Weights of a small transformer language model.
Size: width 768, MLP 3072 GELU, 105M parameters.
Architecture: normalized queries and keys, attention and MLP in parallel.
Training: a variant of Muon for these matrices, 3201 steps.
MLP neurons of a small language model. Each row is named by its layer, matrix (up: input weights; down: output weights) and neuron, and shows model dimensions 112-207. Each number is 128 + 24 x the weight over its row's rms, rounded and kept within 0 to 255. Numbers have three digits each.
After each neuron's rows, "fires before" lists the tokens most often just after its 100 highest values on Wikipedia text that the model never trained on. A number after a token or word is its count.

L4.up333:113142173115096135120102149102128170124108113115143169159159117134130117120141136168147143084176093159129149165138135130116135105150127098089133086142125142102091136133113108114110101140115107128118170085155089107117071141147159131100083126126091129134119144121167144179123109141123135113
L4.down333:120066130138110105109133102153039101093126126087082153164100108132119120143156175159088167123104085134058116150117106123099162119130115172127088150154110125130189134093118140143116097136155154163140145122158117149112147168159101137116109157133127106194122092113152130111102174091152144127
fires before: " |" 47, "." 8, "}" 6, ":" 6, "," 4

L4.up2831:148123142130199125113140142126175103138163154115138165131141125130164165128144153124102157126106132156181152102151145105100127121150141129087125133107103125136115143074155144149136131132151110127101152125126159113107176149091110134143139169113143104135154109134148107156136109128167127082
L4.down2831:130154147127133091085082138086155085114145074124216148083109127173139072090143087127107089103117113163137100172116156111147140091129096147136168122111125121131081079100118116152145132117147148096136165123106132125094176079182163134130122127187121123104169117096148134117155135141174119111
fires before: "==" 31, "===" 12, "In" 7, "The" 7

L4.up2192:083095131127093161098125112124159176111134121117103121167151148125117118174117190142120151126146149146109143127103090146150089153118169131138149150153092173148146148092136119120141122115139110112105120141154122200111132148130130148117103113131139131104098153143148154118140149095150115115
L4.down2192:100173114110119082095121170178157148167079134117131174139129142123129140079147115116165133122112134106119142135121114172138120130114156129119113076125055109134113104121105103113129162090106169121148104121119161124153128094121106086099125158146115122126111123161132113124143089136141085134
fires before: " " 41, ")" 5, "ing" 5, "athi" 4, " of" 4

L4.up1769:137117137120097105129134091114158150114104141151183169117125142128139156156060137139090155114176081140131142133143080104100124135090162109121109157129141127128119168110121153121145120112128138152128152144139096122135123105132137079145099105150130116107111151114176149137153135138102112116
L4.down1769:135121112117156141120099116143108096117135126162115132118113091159114145087120143125132131146090095120085153148165141074155112112178137105077143135133164106142152123148152121148130178102112102163081124127145138100146133133139061114140083137117136114114109109138073172137150114164149126136
fires before: " |" 25, "." 18, ";" 15

L4.up1820:152141138127119102113164111109128155139119150088158127110094099078122090136130149120108185132133115105134116134112115100121134162149157117145126100192142119106101103120109138103114148094064125140097132121153140170131074126136127147157170107158114089147145164119113136112134215146093165113
L4.down1820:125142158097150186194144153127147110106109123094125147125136150151140121137109104087146132126145105135115120113152141160153076099107132118111121092120158150107135144126116078140106101114141136084087146119142133152113150094100142105112153174116187147106132116151148140150108129106113119129
fires before: " |" 29, " of" 10, ":" 7, "==\n\n" 5, " " 4

L4.up2509:126093182113117121144119151130105136088148128110123108082193162103128097157108099130079138138126145138138096128112114074107111172126116123153134085124137109154160120147166130136130105108110111114176086078120088118169081132164120096169105160122085119109131143148091138104170109143133123106
L4.down2509:122114168126137112132161115146154119134170099102143128136153141115125122154124112107129123127135120141131120103129116100119105156175137127142117123098126095127135148126113134144096114130120121107164115131133128102131160149152112100132113161146118147102148132116107139146121120127176128139
fires before: " |" 30, "–" 14, "}" 9, ";" 7, "." 7

L4.up2533:133148159148188144096180114118146154121129156144131131118122089108109127119162102134160096115135143132089116122124116196160105127130153149116141125106111130100145122125115120151130106134135132134142122138146107136177120110122146110112131145141133088145133098144088142146154114096098187162
L4.down2533:136173158142184138140132139149123127090133160103117110085125109157135095173105108122169113143104130144092164096126148116133153128113128138105113172172127125124124128139134135111144154079150165154112093189205141138098133129143171094093154136125169139130120110132090164155113125119121140090
fires before: " |" 37, "%" 16, " |\n" 11

L4.up2332:112093129125139119103132138098137094124098094120131118129106107166126151128122085165112068102129134146138137125092137156134132102113119123122127128142118117090122169114102095160144140129110124142098152117104141155113121113129121146145152138155171132140129129129117136152113124149162136120
L4.down2332:102110175143125113180079087107114108125142101129139106155147156118107129123120138145132128127160143159123143072129144109100138080135143138111155112128117133112144117161107136175097137178151078118139149149131112085137147117133104119101144120170106150132129122153100128110162143148166133126
fires before: " |" 35, ";" 15, "==" 11, "–" 7, "In" 5

L4.up2417:136139103110170095129122127118149098141130142116102148116127122098090100154106117146125108130122100126151114139176147172117102113162185116147099092129134152165115137128153132075122143141132117097160113129131139113160150089156091106142137092154144164130159139122107107140115125186128112114
L4.down2417:120123134099130115104124154125109162128154117141138179155102099157143116120103104170130129094098155136104136158117144129106128133129105118105113118182161133152113113118132150092120117132152127151104137132125143133159131138107146118144062167153122169159116129127125143132133120134128130089
fires before: "." 25, " |" 21, ":" 10

L4.up98:113094105133128087118114146115141129134137088135134126129151140151087140143112167122161099110124139142142101132128139102138114142163116137074089134121110141135104168128171134133098090163130113117125153148133130098127119139106144142116087091116096110131135156082116132140099144092145106124
L4.down98:124123125184140120156136108096115129137112193103185118120145141109106128137135138113144112162084095123111142097200166119133129135134144117135109138119134160139129098186127138164146144088142117137179117126114116150205183099151120178115141125136152170129109091137123113130152118177120094149
fires before: "0" 29, "1" 14, "3" 10, "7" 5, "2" 4, "5" 4

L4.up1286:163138113112094130135146137114106111126127105134134092123114109118131120120139098098126114139057135155121095138104148120157143147095142117137084159094126161151103105092146150142146105122100130128151162123130098123104126113154115075106137128131111076124077128131125102129135110148128098119
L4.down1286:146127121133128163081122093199150110134148154175109109119146113089147154159132106136098105164110091153119121140134104118137103084117135114147106142106108072139113145110092134152157137173129107075136132121139132151162137165111144130122138121137116125146148092086117127131155160138142114151
fires before: " the" 30, "ion" 18, " which" 4

L4.up1349:134137148157220138062149130132116145125098164183174121109161141101120119154139115122108091130125127122130153159130131135123147085110120132147135157170120098171122131111131120086113125120111107109101118172110126104161142129145084153130167106099161122105171136147144156129095118148183142066
L4.down1349:149110110082136119152157103126159149078114158123134124158159140114117123125148151131112145107144128144097150123070089103096137109127127161122100126128120092135160151106111115127121103113123095113122117129144147144130132135137129093087133160148108107112136134113097142160159092091153164105
fires before: " |" 45, ";" 14, "-" 8, " " 7, " States" 4

L4.up1079:160137109116165129110112094137160151111095097096116174118143091160172076103153099107113130092136102105129125164133143099089163148148114137124123110130092086123124144141141109099127101140154095126137135127070113156125125117091083135151142098144120115139191164115137098156125128107112141141
L4.down1079:121098106135154144150125134134127140122106133099110076119132129104129135141144132156140154139161129103150158134149114128153156185111193097120104134170139098117114123126156126086123159111141154141132128123134124115115122138148131176101113169122114143147140093121144108134101163142163100121
fires before: " " 55, " ." 11, " Goals" 6

L4.up125:135153123122110130172121098178141152107094142112140150136112142162112122163132144139113169132110131129164136158149121150155115150096139148120135152134123141154084134145125142132112091167171131141142108128138170135145134142132132174119158142146115119133147116147159117128139138104128126105
L4.down125:161148117109096141152117146103105130131107069097124102118127137149148108087134125118107121114137138186137114131116117160105096164112125121122153115137112129155133133179115154133149143111155122138127129160094137081099159099153122107098133089116137112141154128133147130077147137080126112117
fires before: "0" 60, "1" 14, "2" 9, " " 9

L4.up2336:170102141128148151162139091112147146147144151080138123118141150119120124117105121109132144141140120139099119175139147094122076115096102138135134141090125179104124140139137106149164170089164123143102148134123123138147156123156082118127153105098137153138139132142096051115105137158117174128
L4.down2336:148121133156121152125133164077165074106133117134146129125116107118113142138175153147160117109114124085079098133123125139151144146117129159132136095134117068109110145108104127119134133131186094112146145152129134102131101114116156095105120122136109121122117146124126178127084081156132098102
fires before: " |" 23, ";" 12, ":" 8, "\n" 5, " /" 4, "." 4

L4.up2657:175113121128082138142117103144151127137147118137140112117114164107098100140148165120114102131126157122138104178154148119131103116117122125132095138151106092151115174159158128124120148115162129152077125141126115096123129143126101124150168127103137156143150129126167075165186127105165131119
L4.down2657:071112118165135110108117075142132144107100109161110121138166124132155100113114120112165169128166165101101159115131123107150114077117142127133144089076136126150129108109188145134150096104168088120117105124134125117120127115119107172153095118136172128113101180090161113122146174137132136105
fires before: " |" 37, ";" 7, ")\n" 6, "0" 5, "." 5

L4.up2320:133125159145116166149146115138140138162111093135173121130170168124127143132128126112094156111112139123118108146113164097167118154114088130141123164126136112155128140151121117143110122130110126149112152150131130116102109112131124135147122146098147129109150153131137148145139142144147124091
L4.down2320:108161120124137129112143140115127098148159079117123098157145163156112113113114136088113095132173153129112166131145106174162117163119119126125203125125111107162132139124090136127151121147103101108125132132137179124117123119155149156094142125092101141152165135111116078128152129147125135150
fires before: " in" 13, " to" 13, " by" 12, " /" 12, " on" 4, " into" 4

L4.up2702:138127139129133154117114105159132147138117118112163129140110154165139097136186114146187141123094139114115120133200138079089157127127144182139147094139157111140134105124114121102161117114168109138132088122143126141113104134111135151104106073127121125076127144111124140098103114136131135118
L4.down2702:113133117115118155078120133114144148109123162096119104089134125123116165139136173130146140121156101125143129139136120114171152137119114154103138117135146169186113156169158135156133103124085126148082108130142125129135086107126123102132140174131129125133099139123116146128143122146131128154
fires before: "," 29, "." 11, " of" 9, " |\n" 5, " and" 4

L4.up1177:120108134149159166138113079183104098122123118128107111130178126168117144105109143102131085143104112105139070172143150133124127082155137068106126125123106102104115127106136154118147175130146094138151117135135164111143138125086140120147152126132152118144130136169140164147092128156157130127
L4.down1177:185116118125164140136151140109136130154129129081136105169142150070104141134115094119169125115137129182112149135129104114109117097128155131110110129139149121165129119062148103133111130118114140129066171124146142151127102130120160160152108114099149100125112084127146067118147145130149109110
fires before: " |" 36, "." 15, " |\n" 11, ":" 7, "," 4, "–" 4

L4.up1666:172099114152155135131141112135089089161131147124161122118145119148145112189110109165112118133156112118104119133179143127103116122152113098130105175163212151125144131111111081142143104133129156151116137198134152118124097145160170119153117136177110148133119146097102154133161096074142080128
L4.down1666:118142137089143121136124145146099111139123151111137134137143141109099100113157199117115124160124110118142142117080120126105154121133194162094126088110155135169126123158143167120106099113115150149146155169135112157114119096132136152134151088169155143054127101162139124134151165140175100121
fires before: " " 51, " |" 5, " ±" 4, " Brown" 4

L4.up1528:092123105117133124164120111132117125114169189166108153147113155115103144153169132088113140119144117132115153122134117118167128082080179188115115163112148171128093143110116123107140108127114163137129135121150164182164104112139145131118059126177131114088138125120145121131116100152102103159
L4.down1528:134151111107130091153095122168101139132104119096120148148128093114118115147134145146118155195135109136134143165136104099119131108096150162113135140146201113132125159106102133141113121122141139108139118103140132141138110140139146140153129123089095097105122136149131136119173136109117126123
fires before: ")" 29, " (" 19, "." 11, " " 4, " |" 4

L4.up2423:155166111124088158130139128105148087108139142130108139107160074072132072136140143122123122124080147122155138159140148097110108123112161072091139127135141148100154129177115145135123124139126136090130152088100102121101173123154113115108158087123176117137130184156144138134111089078164125123
L4.down2423:112106156136139120126129101127153131125070122131102181096132132133096122125149175137164137120113150133167151138127115113142128124164133158166125132113095081129107140089156148102099114153115148128106106149154097131169130131119122137105145153105131144123093121087157166170165103185115152127
fires before: " " 38, " the" 15

L4.up3055:128116101121102164106097114158101113134116104114153138131170145140135133137155120107124096099102134113152136141115083150148134133142128099105161118098134129117132120177102117125110137068150141138122185098128166125128157127132124092149123115111163133121143138128136134115152128101127175059
L4.down3055:129173124129190085153075095132128146133178095174131120158101109155121127172137135155149146114167140141152138135113093132174159125169147162127121122121111112103094147142126129165147122135166108110188166102119168137151110135133099136105131094132170146123116101092085166112135126119124130160
fires before: " the" 15, " /" 12, " a" 7, " that" 6, " him" 5, " to" 5

L4.up1197:128115140143157111158161150107091142149089117110140184147073131143112136184102170120152100146080092144134074106107143152137101147085133177138137123120075154151096106146118141137097131167106091144110089101152149117154097104162125182147142159104122101132111162124116120123109117165158107114
L4.down1197:148132101099127158068132120113126103099126120161110126164156127096170056066117105179108139148116149105088152116097144085142088087135076127125140146122178163119150135080101100181104103098138077074100152131161117100109144117093111121134107198172137140116165092087165135086130132153114123159
fires before: " |" 42, " |\n" 10, "\n" 7, ";" 4, " of" 4, "(s" 4

L4.up1040:126119142155158100092120151129112126111154136140128117137074108136161093124113159118134128132128107172141152169106157128124142142140137101110125159126166114125133120111148114162144126123105131135153104093142099121158105103105156134122163104122096132111121096151106154166118094139131123125
L4.down1040:087137117100123129148139135121068138121141156173172139159135143097136088166138127124107156113090167116158142151099128136135138165134083125139120133089128148125142135138133090111113145134151168133124121142159169124110140129128145120103149135104132145119133086162140163119157112116133155122
fires before: "0" 40, "1" 16, "3" 8, "6" 4, "2" 4

L4.up1337:137129154125102109090119143115107146115146114121147112121060140186115104129143117118147156143124126124104117182153117102114082126148160118096150135103150116118127076117085119114154158123112170127126172124098123126145148122132129125126162135134137107093165098113126146184113172112084151146
L4.down1337:112151129103107132133114154116096102106139115102172137110105152141181090148118102105117104156058149130123112145142131105088150119101133103092101096136120106117147115133129086101150085132125094155101131099129163081128130129115136114106108121122136143171127151127142129152098142164153138161
fires before: "0" 38, "1" 10, " |" 9, "2" 5

L4.up2259:108161131166111093132093142104138088130127156169110141102121112116130145156087121103091142153145152134149127119144142150158151116098111108135128100148134164135113138101118102105135103121095092159142166165154124132099126150149162146148155158126134109149087130163158118165133140094090141146
L4.down2259:100073141143099128111101122097155111120116195148146155126122119106157129128186112132122104116115093138168128132130128105141157156148155105140146114131136150162152180096140138080109145119122144137126095173126152106071155119158052117093117118102081128112139171090154114092155100083113131127
fires before: "3" 15, " that" 10, "5" 8, "2" 7, " to" 6, "1" 6

L4.up3067:152080095080099157132113115097132121123138169068125102114121163102151140118139139131113127102174126114144101166133109121116143118156142085111110150121143124113128130107104162126140150086128145104138138152145154130127131133150081148114119179135140172138135138131139158126115119157132139149
L4.down3067:127118105097181103090139145084086105141133132175104071105120155153167171146126121123103129157117151116117127106099136089090092108177136117118113107137140134138139127150167085138134137149153118127134167174071123167099117103142137110112192144114115113093106096142112139140131120107165129121
fires before: " " 67, "," 9

L4.up787:140134134126115119167113187139120141087126110096085142115138161106141088171143105132128141156103107119123144167110109125091120132114112141128124153146136112135128113155081086126215058174169145131065074124157162131159123144130144135149085114088118149186140131146158140119153126130147106123
L4.down787:121089149206140108141122137112155119168158136122139108158138133166166134146124121161134109124052137121107123122107150129143133159097125114110104135101101106134140106131159142150111116123135130121117118164166150116140140101133135145120106129115110104103092117114094112133111153128125133118
fires before: " " 29, "0" 14, " (" 12, "." 5, " |" 4

L4.up3035:161145161134110122137149117123091129140095113151130143097148162128137131091168113142131098123099151179147156145144133108133083115104106115138088120157155144153078146188196125130145111098135138122139125124097138147127129164124068114141092097114131119142154147157168116147147178144157148119
L4.down3035:143125103179106135130111094185124076122088176121105116119137119118120116127129126112119123133125105120144065137160139137127102152133113113112105149155127097114155133105135088120140128101118139137157164139146126104124130081116160108094133133093151135147097089106108142131140123134150116151
fires before: "0" 53, "1" 10, "2" 7, "3" 4

L4.up1106:131091101154135075152138102111167117150065144117139133173128133164155145175102105151080103090099127148113104184108117132151180147123132107147176109144139108147159095147109141130096145134155156167098120074100134132142121126106112117102135101119124096156113128144167165145127148141115130119
L4.down1106:087152188126156116113154099094147130116170131152111155135107122151087131147138182117139123136090147144100136105108140147107170172166111111110109111142105123145156154158186107157131124154152090150127121128117097118178118111107122126108137103130095095116150151081157136157118117116148139108
fires before: "==" 29, "===" 9, "In" 8, "The" 7

L4.up1184:121095117108121112132125133153112090153129150146099141106067141115100109134117120089123136129093136138146166133130156128118116122125126138104109120108111134130123106125131092107140159151149112082125108166072127104107173125143132122088167081073121135132127132149126080166134134142107153146
L4.down1184:151148134094107126155148144123176138100113109109167134152131086153107116114134139134120115125086130110114154112145096122130094178131156105121113125093128132088157129096141130168121141100142154133139107175145105108136166120114096164115114153163153120114134174132168107123148122138135124172
fires before: " |" 49, ";" 7

L4.up1143:108092174168144132127140153139143155123154094141127168138103108131111140103108111103102111152118155151111135116118129159119138094108138151090142122143123157144154159095136136099123119147150137139121123195175130177127123095141142137146094153104167090101125140111139125156133128141116125141
L4.down1143:132139102092163078072139162148145158187115148107115114147136121099141141157077085151132129156160092087123161129119119158180165089122118134150094160116151126119159131113148123151091100112108157090133118183131111156125064151163117141120125132141142074137140120094120137123140141106176086130
fires before: " " 38, " |" 16, " −" 9, "in" 6, " of" 4

L4.up147:174131115135149109153097152103145128154113148092080100127147130151158123118190159123096121068135136121140108140131146112109119160141149142123145160132122152077097100142083131113138177138128164165165135145124129130141124135086131051127111161083157133128145125114127113100143142127110092123
L4.down147:103115127120168127132153118102106140137104120167153108119140121113088117116112110141140153146125139112130107142100150134136097125112107122121136153121160132120143159123113135087128089118125168091112122196137137139121102123151131117132134105160178122133135120125128157125146123133124154146
fires before: "0" 30, " |" 22, "1" 4

L4.up799:135171101107133178110084126131135119143089129112137147108132091083184155100136119123158098117082153112110129132155159122073138088107142107123135082128129111098124127126155118112133115135147108151124145156142132136098157116116097156108168129135113184127119167104078099129144164132116123112
L4.down799:128146142124182137092112110130128137119160152134149126175083123127092097123118128148143131114154116123092125139120094100141142149151142141170098148112130134147140139117080140151099121186120132147110108063103129141125097099127160153131151133128146131129163057135154114095145148156117155126
fires before: " |" 33, "|" 15, ";" 12, "." 10, " |\n" 8

L4.up962:156109167135157125074110110084107131138114103143150113129116103087097121121100101132115180143115142140118095111108144144155139129096123123147114169138111122162132126154122147159147107099146117109141106172113147134152118112167096112121142133167141067142137151143152080130115131116152125090
L4.down962:173149159117118100122120173123115138120147089174085116140113104088133158151128140128195140128140141145094060145119094140114167163104135103103151126102139110170119131138155154117086110122110142145159139109138129101136168116101137198103129125176120096139113159169147092134131120144134124099
fires before: "0" 19, "1" 16, "3" 12, "6" 9, "4" 7, "2" 7

L4.up155:199101101152142134099106148103113127114105144119140111099110156155132128121120139105115125117133105122137136149162155139153145136126147135119101076115152098142143139080120132138131151130136130158110135147125137103133114140152136116102081089158122128134169131099136104118112139160121143163
L4.down155:152148113136174175088090118135139091118148124082142186167153144125155152181152155101123138127126121091119114130085090127164096120109128143152136112140137132168132127159106123126159158110108127091116142105107099175113126168125188157114140103153095176088150110150140150143122120126113098151
fires before: " " 34, "ologist" 20

L4.up1903:117138174116104192169183096129105131141122129108174085085173131131146169135096118066129161119111117172144123120118095118134166142132105118115180123120136137199135131127115120120103077110138100122172174135154125134129144191088130127131098127124150155151146123136123119119119139132142152168
L4.down1903:093120183079149130146080135099108134125120113147135127128106175138091134137136123113125113099098111114156156109161107121127117150095052127116147119112128103124135109119111125109136126131187121191112121082141124115123177163141100151177151092094156124126100097102144129095121150154140156166
fires before: " |" 30, ";" 12, ")" 10, "," 5, "." 5

L4.up2422:116173148110105103139128096128123124126095087124130150110139124129120147128104129138105133125104133141135107154128127171141134141129093113145159119142133137131136133100102104139154155142110110133166122118148106145151105085116143114126116143137082158108122146129118154121106123115152112154
L4.down2422:093111149126162165120147148132088100140144180110138123108144123127138084153117110154146124111097120161123101112112111086151136143138070145119124109144130132127150141135107143111122162143114105146126105130129139143143125080129177130098095114123150157115117119138113113070106136094155172123
fires before: "==" 26, "===" 8, "In" 7, "The" 7, "ah" 4

L4.up468:152116213152135163083097119126119130114107136085129123158185122122137135114112116153121075204106137134145111114119114131116140112103101123094184137117145142152080131157102121165116124120160170175119158169088139156069123073092113100125163166091140146140111093109103124141118135149109136134
L4.down468:116141127120134132152124168133163098102114112173121148103150096142128142074131149076139142168144139137166137117098159090145151120133162087118139145154122111133140128127121115091118139125153131136160097104147118123116131123174144117109110137134165130127174157114113130130108097127158158148
fires before: "7" 20, "6" 20, "8" 16, "5" 14, "9" 9, "3" 6

L4.up697:108167169159132147102168106100108155151145099123153135176127122135122092147121111169163130113103132162114128106133154177078087166165140137147132110196135151125111081092119130108133105124075103124148125160130118156095111142111111142093107119123153161123130111156146131100116128117091149168
L4.down697:115158085149160115118134131134115112145152121113121099139083123133142114132149140135103128095142145102141123132177105107123140179148101116141141108106135118142139131141166136059122152110149144127139118122138133148110140117133108145158071101166123129134149116146116176136122091130198131138
fires before: ")" 20, ":" 19, "." 18, " (" 16, " |" 6

L4.up2241:100112167099161083155153110143140146161121076104136139108122135139107146154115155095094201156130137092132138163104132080154115113122122135134128123046142124104140164120124135111139142128136093106127127132105156114159151135154111147115109096124182107146126117118080125112080111151121158125
L4.down2241:160102143135092121086120122131094093140109139167122097191149107164173129096107131182173114124128140169092121143161084170124190143145153107136136123143118095114140176126151116163096082128144122118119116150108150142167131120105135102169172114133120107171121125120072097122161142129096136106
fires before: " |" 23, "0" 18, " |\n\n" 13, "1" 8, "5" 4, "2" 4

L4.up1853:170160122152120100101102104133123109108098155182120100146124097135140096150122061140120135140102128138100135102082101150116138096156127128102167114078137162163114086112174097175130128120132130125121167171133084092147186110145129147130138155111142127163135086168084161122138127165120138115
L4.down1853:139101134145133118137134134126180097154114107171149094147125122105120167157165151131170108140136120145151148146141132099084187127129145105123122077107154160142127124114181129099113107122135124121119111125133175122176127126149142102093184122146135177131114137140162137146105156145132122087
fires before: " to" 25, "0" 10, "8" 8, "-" 6, "2" 6, "," 6

L4.up119:093127136125129089170150140087125145091130152143131137141122154146197122113126110082078149100105188159103116128142124115114135120090106111116111116149138151137070105158168145158114121138125147096135165160128189154154130095126103178088147100126147145112145112120099148119117132154119133088
L4.down119:094171119129109151141145116146142121132152094116131184111149128139122155135102147119123165133103095158103109102102169134141152155121091122152134123144104140138105099133124101125128143155086120113144115122118131155185109131102103150103087141099176151150111075093114072147153123146140102116
fires before: " |" 36, ")" 12, ")\n" 6, ":" 5, "." 5, ";" 4

L4.up2121:132088124155118160111123169165138154171137136134148126126138124163116136130105120140069157133144134103145108102073120114085150136146128127142108126128086158116125116106129109120180094133127135136145110140124135107094153113114157137104164080055167162137164131072154136162106174166153164135
L4.down2121:124097145183126176153157136136132153159106138149157127122118131111129118162125156149109090121180131105110145119152157159143131167151106114143143128094145118118152087135119110148144069107131145078118113123091126132134092148118123105153122154088117110107125120103117117102111092116087148099
fires before: " |" 28, "5" 10, "2" 5, "6" 4, "1" 4, "0" 4

L4.up585:144114092121146125122081140119120156117117115127133103140144119132125164129111136082135151125087140137136115194105149130078081097134191156103151104181105120132149149144128099145113085127112099148127131117136154112162166119151134123147123123142098107123112104134155113162168153141146130113
L4.down585:095139148093111133125116118160115117139127107099110099148168126121105118098170133133152124163165180093140134109136085104151117116125100082106116139100175122170144129136140150130131128122087121173126154136126117129132102119108110108115117094145114165147102126076108118154137136107125101189
fires before: " |" 57, " |\n" 13, ";" 9

L4.up2430:117123116095073104107103148088122130094111121165133166146123128154151104133073147090084135138108097179159124161113109159129144135097177138124151147156166112123136163084133117108138115196141107137137151149175141165115145114157144110154122127159128105129130104132135091181110150104086132129
L4.down2430:151106141164163163134133141139155085149088129107096113112161167103077125183136127143164112136145139151144156130140114159140129109120149114166131098167080151113113140129079143150098170146128109150146115155095134136103086112106122159111115117125124126107143106110107149100136104123136081137
fires before: " " 70, " ." 6

L4.up1585:172140084118099095161152123183165147131126154132120115142111138113154114138130132134115130133166104112146117134133135139095116122084105136119137102146133144141151139156111155142151109123113153199129100141119165156119130205097088154123131168129155132110134153142168131158122124122178100128
L4.down1585:125112155150148109119110140152110139112107133189122062133139137132118181160078105120119145125100150150149126112118083142122120158149106126161136104120140115132146134096094175170129107152151123101132104138090125104108150132140181125173138112093113127095139120116080160158078067082116096133
fires before: " |" 41, "." 12, "–" 10, " |\n" 4

L4.up1777:121112137111146109139119094154086102134101097151167167109150098120114077126134142123099126099130102147161130142124116130118121132146138112097104112184082132135139151106126108105092125157096157124074133102115163144149088102103093075148129117144120094103127150113104145127151147141107152117
L4.down1777:140147123108143137145079162139146126134140085120131085104130102135113140134140131118130092089121134105128099113098098116119096143133139131112121138131167160159103137143133127130138165153112174135110155157114135111143113131134111088065111118125139104098125113176195096146114155098112163117
fires before: "|" 29, "==" 11, "R" 7, "===" 6, "====" 5, "\n" 4

L4.up360:125135120136096142118090153140137148153150141118132088143148117121162158171119165118134131153095142063119175138126151120163147182107181082101121133115093130136111120153104150114135118121146119144121133122171121100132127164123138139143090104144158112109155103082102144118100118174184162130
L4.down360:129110155137122103117143144153128089164109129129164147115114145106128089143144125123114140104131118135128150126102135126134114051106105134133112135125100132165091143101099137147102108184089145105143130109124127147170143105086132133124109072113126104123108163157115127116157161122098195089
fires before: " " 43, " |" 12, " |\n" 5, " in" 5, " (" 5, "," 4

L4.up2978:112111132115158130120098138124119160127154148134128137139124077125169105141143141118113144151084106144144152127130114141146148150107096151134065144145117108134105104131134132178119117116093120117153125186160167165130151118173150130113100111142111102130153136156129101146140137116122141127
L4.down2978:127151129119152114184130127135118155119206120114125112127141158151135141101103135094125112155091105108122060165161145131146112101099134179115057084131138109089096114109083125137093121107131148141122121150109164139116128145163142096122108085155141127120146136130153167164057156132123129149
fires before: " |" 36, "–" 9, "," 9, "." 9, ":" 5

L4.up1436:145145070131138110109121119171108130139155147146116085103092133141167151108102122132145071084152132126130161126121173162122135165122153102135144110142146153140121179147196144148134117151164119096140142145167097109100155106163128086092119153163180129118097148108142184108130159143128130124
L4.down1436:178095143143143112123139087082142111135154164131133112153133087092114077120106097094062172104128145151185117179090106126162114154101082140088120128143148120115099104080107124114117128132101145132139148117145129106117127115113112150132134146069078153105123125083151153117171129140104125132
fires before: " |" 60, "." 11, "–" 4

L4.up2415:124109130133140116111137102138093183154158137111120115151192147131156111088137130132112133127089135114098159126151114125135108128127133108135120120063083136113098142134131153147133113171161172132137122105143095144118147111159116096110147095157165089091147134099134098116167121135133165121
L4.down2415:159105145074135077111099139146124108134132122124078111143104134138106163141155106129089141095127134103118124124059124114111113143160135123121123121117152149119108139109143156096114133119132128141151096166110167168111127145136128147122093104131111156146144090140094114091113110096153121081
fires before: " |" 35, "." 16, ";" 6, "athi" 5, ":" 4

L4.up2132:127128133101144133135104125122094155175118133152152188098144114124069150144121122122115109142117148141121103064113085121101092152151144123113136123124152122144143114131122121119121106121172167191151121135148139136119146104099151141101140140138142148108161139139134143143093176144144135156
L4.down2132:096130057108179142166123080138108106081140105151117110104097148170157143137112172149155116122162059117158138125106139130172162162113109131131152123085118101145114134157122174219137161136140135091148103144115139139157155159146125143136111141136110130141091110125108159145115102113146114113
fires before: "," 21, " in" 12, "." 11, " and" 9, ".\n\n" 7

L4.up2443:128165130128133088166115155115128128103171116116144154115071146144110094141155115137140131099153134153103075140106116084108133089103156176110152110096174130097135166117134105105150113097103155152087156154111156129121123138140143126105118123157117138124115164149123121124144149107040150101
L4.down2443:126129113115167160120110121130152146123170137147115140117133109146097135138142134136139105136129130136137142104127159127155148153111136137141129131143089106163138088180145144098153123110146138156128149112124109106123142104135115160101133129107131098115137120102117128136142113172118163132
fires before: " " 44, "′" 6, ":" 4

L4.up481:096145107132142111120115162108131119148141111147113112159116097103132123078181102141125147147076131105200138151142137130111104173098096137117092144138144127155110140149147114149194114125153128175084129070124172160125166129130088161139138122144163114123105118150113122093134160155128142136
L4.down481:130086146163127119132130126117156138120146103136121129170138141133154103124125146086141131121103124119079146098106156121125068107124143145128134164118075136116121120129138083094106103141157089136108099120163146085160124132104109113087140122134157129125139147108101169111133109125185155153
fires before: " |" 33, ":" 19, "0" 18, ";" 5

L4.up2577:121108163100099143171133160143131144091089123164116108103129122120116155130145123108104095169116134158092113160156155123135127110119168068134133151129140122104115138095181092112098084145107155112124089156133134144119107165105073119120125107150123115138118134103130119130149167129143133154
L4.down2577:133147105123133129085134106129160131156141132069098143149146102107116155127109114092122143120124114135111150148143097097116139141144146160134126172103116134099134161177103133106110169145120120131121138129134121169129157102107123161141082117087084125100131092126078133091156175140096078139
fires before: "." 27, " |" 22, "\n" 5, " of" 4